Part of a small language model's weights: vocabulary 25003.
MLP neurons of a small language model. Each row is named by its layer, matrix (up: input weights) and neuron, and shows model dimensions 0-191. Each number is 500 + 40 x the weight over its row's rms, rounded and kept within 0 to 999. Numbers have three digits each.
After each neuron's rows, "fires after" lists the tokens most often just before its 100 highest values on Wikipedia text that the model never trained on.

L8.up285:540441507506468478503481449518467555471523488557586513541526546499490408540468444465518455468465476450483479489515534545427512535491483546461485487557552508476537496479457495451484485470504437455477525569520488531475499447479526532538455456453437500573439485535542490481413559498554475538476469394514515496529436544543553535542511455534515464458487426523497405467517519545466504493548510466532544513537484499506582489492455564541525499528472494508522485526459429517455437527516498469476487514530526567552501450558468479504576418498524521453518510527528471494511533518523581517
fires after: " | −", ".", " | +", " was"

L10.up313:510544515531544497524483440572488473509475558557594573448555441527517580491474480481519484577475439477486478512437515501485507515489556536469434435503463475530569476522541443407583446513441540520454518522479515505523475515509466494451539458532529489455483515573472402609446476461592542538484543488536534550522543494470483532445430541481481470506503560546506515526462540508522507552466494479500527493551562480479483476482416563524481499519465465480503506529452522555446481489534479425558578473486524546494537545480473545520475502471533503462523497531485516483407560489551481497
fires after: "1", "2", " T"

L2.up782:500559548514507478482455517512471496573488491486481496502566468463507497450466459469486511501460503488480549476470485476505544521537505540553469459554503463575490462476495490420429504478524473529540408455538496497483527469504497548484523521512531505559462496471516528506579510448511462553482456541459475527495474444511501469549554488478479437495469561509531448481558476589491403534553431499498512537500526450450544487504539485548467616486432501519520461505457510496492469609476469521491505441431489517539515570480544445506498504437552459479449564501520534573493496495518489577
fires after: ",", ".", "5", "0", "6"

L8.up790:481490531503502460435475456519497498508593546436518509437524488522548620451455459469476507493531473504508469538484501577504400529451549489495531523554587573535508490523525599543500415449504436523475534525460435529471608462527493504515431522538474480512496526532501378484513469449596510450550522492460538491542482520507473502457447495499426483535510509503469442520459479524568493514520426494494473524566455466493547471532592472510526428581469457501494518517548459469528481472458605462492528491482523455479538537495472459525563543482495478499485464503484497474494520518496502490
fires after: "\n\n", "\n", "==", "|", " |"

L8.up589:518544529513564519493500515482459473481502587441525479463506489452514535523501502520470417582534537558467492531487488549441524493519483481483442522475557568449531426494500554498498481522552462504520476527515475502523465480525448454510500531518580459471545508502435522501475564537522438558473535546563517555478610527530429524463474498455525446512521489535531443586536482484491442591480503487520511510520456451494533521458412416510505532457501498471519444507510434510462528434500477513479507546500459487507516484530499526516481484479477532466590457426464474499548528439566536597
fires after: " (L", " T", " | L"

L2.up11:478564549423489494479437514500496455587448534456495446483478497492529546471477472469500432533459513517486593450482520502498503463499512540481523480508484499515510558465512500477477512539525503512579469461489498516458503511539479593423497548564558537540543498474481504487507529383557514513468463406535531554527427463507507445487554496522509487449498449551494449512557475551534388443477518457469457509448606484440483503520492512554549512525476520502529526471438517482463476420460444484530581470391500488512515614479538487490558465475492498523479513498560507570492503518452490503
fires after: ",", " | ", "."

L15.up865:452603497524520493498511475454423551543530525571547522412450460594506487459503500487537509475518519556487510485530479542410539464571509551505477436518507491496528514489520560490473476456499432491523457433510505516482473423499514537520558518527464590504443443494538476508464468463570506491536447467506530572469519511496495534515488485461490514505509509503471469491531499524589521444494537472557485478518525482487537526485533494559544516520559479483564444472486457516515475557520375560511529561535505586582532477514459442549474477477385533464476494448517415518481504506586488490
fires after: "\n", " Ministry", "| ", " |  |"

L8.up716:503469465493493470536492437515478501528565511506468504424515480497426507518426501468431469452519451527551562446416496535516492589486556574501483554504542499489495494456447554491454478483517518444483559468481472512448429467461598531511506537533536480552541584479486436580538439444515511495519473504463444576525559511498498533525489558496413482499549492437461504578506433498508492541505446494547568441428460451519596497542507514539530541526464500526520512493486532524501523467467472433518509564505507540470534461527529458529571533496525457446544487496486482567444541554493488468
fires after: ".", ")."

L10.up300:469486500553471493515513523547485438486593499591476532511529493526441504563467469423512548537473484565458497490453476544460520504564550498482501444544522533528553475423470536423468476481490404477463421576486533519484509473561529440439491563551493537533462464526430473575476533498561446528487431468491432471475559503497529594522503477562495505513508546474501447481485401454495451505445500511496543516445506501509513552521482526513565491502483471483464434476460495542460429486504471491555508562397501539462494486461505487515540500469508541458501433451486500542440444491541498457
fires after: "."

L13.up528:523544462504520506542464484457489464509530471550521469560517530486563481546500534473466450471517427546529501490432506547455495543517579508497490483531483502486606500476476521440488403491495510466502514531565492502428490496436511453494504558508529430500531402493480490574493546542529593499399475442516428477494592495526474490531535595584488499496475516497509501457409526513500448477490537525524447452429538467500528502563478500539502520478526460537512487546551456498465517505530487415542476470468509524425524578503477490494532505476467386447552413469447507551473503508515437458
fires after: "\n\n", "\n"

L10.up393:516508453446485462554507514521502522468499453527545458460510549550478562521506519534429529483457543528524517593456503506471491484520530479483514494508476496502519437549420503533495437531513527528475422538521464501462450494471516550425543531634479504545558471525489423573585470500440462495468455487572511508530513485440489513441458510525503497578569461480463474493476506595459449512572575525548498465437512414489457520550530522468522549560487480469553492506552456528408465433472436434515462457480526522556548484592492530507542563509491534445553495511510474505495480479514516517
fires after: "1", "2"

L12.up635:459533444544520497493438465487484497490506451507546539522487459495546524520489474510459533492465398526452492543500511463469538474546506512427482626514515495472555468592475504460511462570482548484448470559542505580447481488452560522512466546550425472569477532507520537488504532454536406544441567544520570464515502538466499504447527525550512544519465505553463491436549501501558563565539550557533546444510519465489503580426545532481453494470511469457521487562468511458468534415509412530595520490437618473550525458512434547529439496516503498534492506565466495479565423542547539445
fires after: ".", "–", "op "

L10.up145:500560440501477487531432536537551551547515492475583466479485493514523532469525436536480544469464427522417518482502553506531563485499496508543422503499529433474495495491460513493557493487557485476514523574493507494451508440485501560548472507486542545561523500537422432489510541380512471509480488509444463483489604523444497489441604486504413462477489557533511411420531529487511444498578432474476506366497577477528570474491492503487485560457485535511504420469440567459518496485516506424525514541437511509529533497470537426523449525511492485533466524560497450531507502541474461504
fires after: ".", "5"

L4.up406:483433440518491443436528443488488470489434515505497532544539505516490537529467538474488517492521418540507530501445492553434553554443552518436440585524479499495489462545462509558549545508541588532521568540430469548454479427463571550496469458504529496531482489500478433543503505498549514457540501524475411608590590536546496492503486505514448462509491536465383481578526495491479448451517468506535518484501466493555597497449517497544552527482502512480433480536444515513451484457545503475519493511583515454461460534574603510496557481505551511442511492537520522525459442586530484480
fires after: "\n", "\n\n", "=="

L10.up851:459481477494469468532467565527462567446501543489555477535483539535435490533520485499527552494515448503488584445486495484516470416532511478546476475581489422488545468553440479491564433422558474458537501490549542496461497497543547468527549473487489544507488505506537421541494551492513515478462505480546480477505532488447465502480478529463511423565529467464516502506440507484478451569537537588495528509491543543540463620446553495468520529461507560509514508502545489490483515470541468398488476550485507524489490486562496461540552486517480513490421498526507530514425600523470474498
fires after: "1", "2"

L8.up164:433562525497512429504463500446525491553479517518529609465487518580480515487443611506456475497504502458436563568447537519553512572573569588531443474506556514478484488451510490425500468500465590509542484522464543499519409552538583482537490502574473480487447532475519475558499498528542490503471513490580474461500543492485561505467499568540504487509525487587526516559531561543528498502498506503573442523541541391489529544471541488544494463509402474488500521490445406466515514431429511447470513528477557533504507533474530413507493442484518472492443475465436472485466499485522533504
fires after: "6", "0", "1", "2", "3", " | "

L2.up864:446484450481509500443458502455461497504547518553553517498547504559496512511476492456424478523568543413533529486469517484522478510476485527474486530483486530513428522515526517531435503557536447543505504513441454517456495451510476562494497530540569411504467503474469492445527521476460507484488433460484484547524506490543522457478421522483538519474446409504485468541437490556459494425582502537495466543423607527460453547505504481480495522543490498536503538404424475488525523539454511517443531441484521493473464489478480469517542525551481456443483449556482502427492473494472446493
fires after: " | ", " G", " $", ".", "C | ", " of G"

L2.up392:523541467532466440545572575496500525541433576486555455488559400469489521570410565522432492439480557508477540507513511518451505521483511408489445511576515553472527486528483549515549506529536518481573532555493452458494500538521496447565524507611526440506572485448504512455492452480500541505428519507503482492399453472479454520583527504546457437516568452511487504479514460488493464532551533481518502475495501485543488476464533483546504488469510471516536481514528577476488488554510519487513439479491481543510465510501474483516462481514496457497514566444518420562514507559486541479
fires after: "| ", "°", "\n", " Un", "-", "1"

L12.up446:517530554475509496485437485585531501438507539563492531511425506523500536482475505441491515536541443566506584545469510462527582482490487456499479471474507533475472514504432471466529555549487414411475475479590479421479521487531465464543473460486486497492562505479550423554531537514441416554570476477489504496524513473576500505470476492534457442492476521442480516487473469506449499533570496520482532467500468484506540530600441493468577484517456490465536523534546542443468455525454485522491459576498556510506531497482526516508449498462608535545463481499493532473504457570437519519
fires after: "1", "arget", "2", " | January "

L16.up656:535506498505508424494477485488472505529515606501485506450466470511544549476545469529501493415559490549520488508423511516486468490491619619478473509525491527473463514509578496498435505487467480439470539467481454507476445442537533488439464539564571449555458562476492486546498468556500468543514453491397514532484506492501534421496399511465460484522452380437557509545485463495511511444462512534508566492518442411564528490532520551538552491536488500505514449473467465490492506469495587526451541506528516470561485465451494481530472491502526484486486461520477512517485604511521494417
fires after: " | ", ".", "–", ":", "| "

L13.up105:545518458533481499542494478509512516535446530527517454458469498459475475500486543522426550575469416514436507488573593457521511484515550517543449517499460584477472472529514478484528479556560516492503548482501507502520552454555494481503539499519522568481563515544440503563451561518492528525454459552513449548505520539493449483544563552537475458523557592596517449458492470592562465513500525460441507490509588533467510507514469458526495517510467453518421424538530501449482507496522453520558566517462425532474486505456535563538503485475530519427447479538540502578503492468507492445
fires after: ".", " | ", "–", "1"

L10.up575:489468429532505499476459505467476465537538552563451533480497490553490492512529522465522512540467506585492519500521494524429486519486545525488524456523507491508469541495485428448464502463524517472453491341501476526397474489508465482545475478526429458483477455502579472514457472536486468476529510449442443514518499484564507490491541512552478442459494435548435432548522455529436517499474440571471539526490512487512520483504527557517503483564466565446558436509489411517503557581507453473486442558523466501525527384421524558514486505510495493470541496579503462497534436516493512538
fires after: " B", " b", "-B", " Kh", " | B"

L2.up121:522483563483508411566501528455458493515464584496551459544536538501451484526469485427517508524467545508479507555524535499510447489569484549455477482526542565453498558492463561494505485517561544508520496460572439502465465493490498473565567541526510482475543506535489490501511529468542591441499450517535547481468567547507526444468456438495509568555534476485491515572420512519430425545397467465481479530453558542463558427496493486528548515501497490482549479507432426508510521445512440480434501442444504386477522549512446465498534521485486476511484506537480477441482487490480480469
fires after: " | ", ",", " | .", " $"

L10.up820:451547497509550549578494454450447461524520547530530470445512488484495587511486493517499457548472465491481540446539486446486555561459480498482443491549501515495437481516489479529484422550599542536519578536497569503517471535496530431569498470498536520471563515507469473495503499524513501420467523497477608560463486558495520457405499526505458538551463484572547488504546536520547560590511443541552451440497547502518551517510462431516574457481473491446464558584496443525522486521458517391472541526457538493597534476524537489519494508497522503529509461535508514485555502568503462511
fires after: " (L", "TF"

L12.up553:444512530480593472521563494524475481501573518541500542479457426456501487459423489534477494525485477539494502491489506461546456451528515582538498469550546524440588535505528493538507441486513495439461489501549544472559447502513571492428517567600528491559489583480537488513443510376497497512467431533482483488444517563541505498553515546501536453452487450505520448518502499497561490522462520546499501530490560548469538546430508426540513481489534503487519478548535559515474475490436444487447463504534482532485526533550426523489490462501444573489571505458467448551445552503573459452
fires after: "1", "–"

L4.up774:503485566546510512506543499472486495514499511512494560495534581576489483479530548509430435542539534483531501543475478477473544548534537544490483516480473563504513539599585544536516553483508421530503522517580578431461495498504510463515538451514586464546455473533537511603513491552500483483497437431571505467458454463479551473544581540467483512493518503522475554505471441454490443477530512470507508485473496493548536479456401524489529435500421443465460508508474544521490494450509489374456477550473534577620467467505487446517473521424528505496555494476532541534526559562497504439
fires after: "1", "2", ".", " G"

L12.up458:463505498480511553566573558527540551458436484541573503531508492515549476454480561478442468468534536518572534577513476542524508529472523531478461485481478471596560482483448451477553463495563427517445509462565528484479489563568474517505552514556508490514527452494605491438500490473514496502503444538514455468498536442479540527469452519599496438545560514461567518492427458589458469549517561577476489487503563477521464452467511493523456539544466560513488515486501583544537508529533516508482504552441471521498507483518523490504481513469492497474485543480439520517465504456504497426
fires after: "1"

L16.up893:562474481508549483499463466504454435541512500471557533466449508526547503473443540507488512557541485498521510468524542544483486496594498497465534521516512560455519490565527525426532560580458445503533407479461488537470508529456550509473512532519524507493471507448496516531596557522492476559491506543536529495460577526436495540506439542497438449490509474505481561456475550558486517558486477428530487437454565483478532514523491498533504491528563533494569438523497454465502461487513519492471453495482520579488590520519495488520466501443426537536538536596570552566433547508468485536
fires after: "\n", "\n\n", "| ", "emi"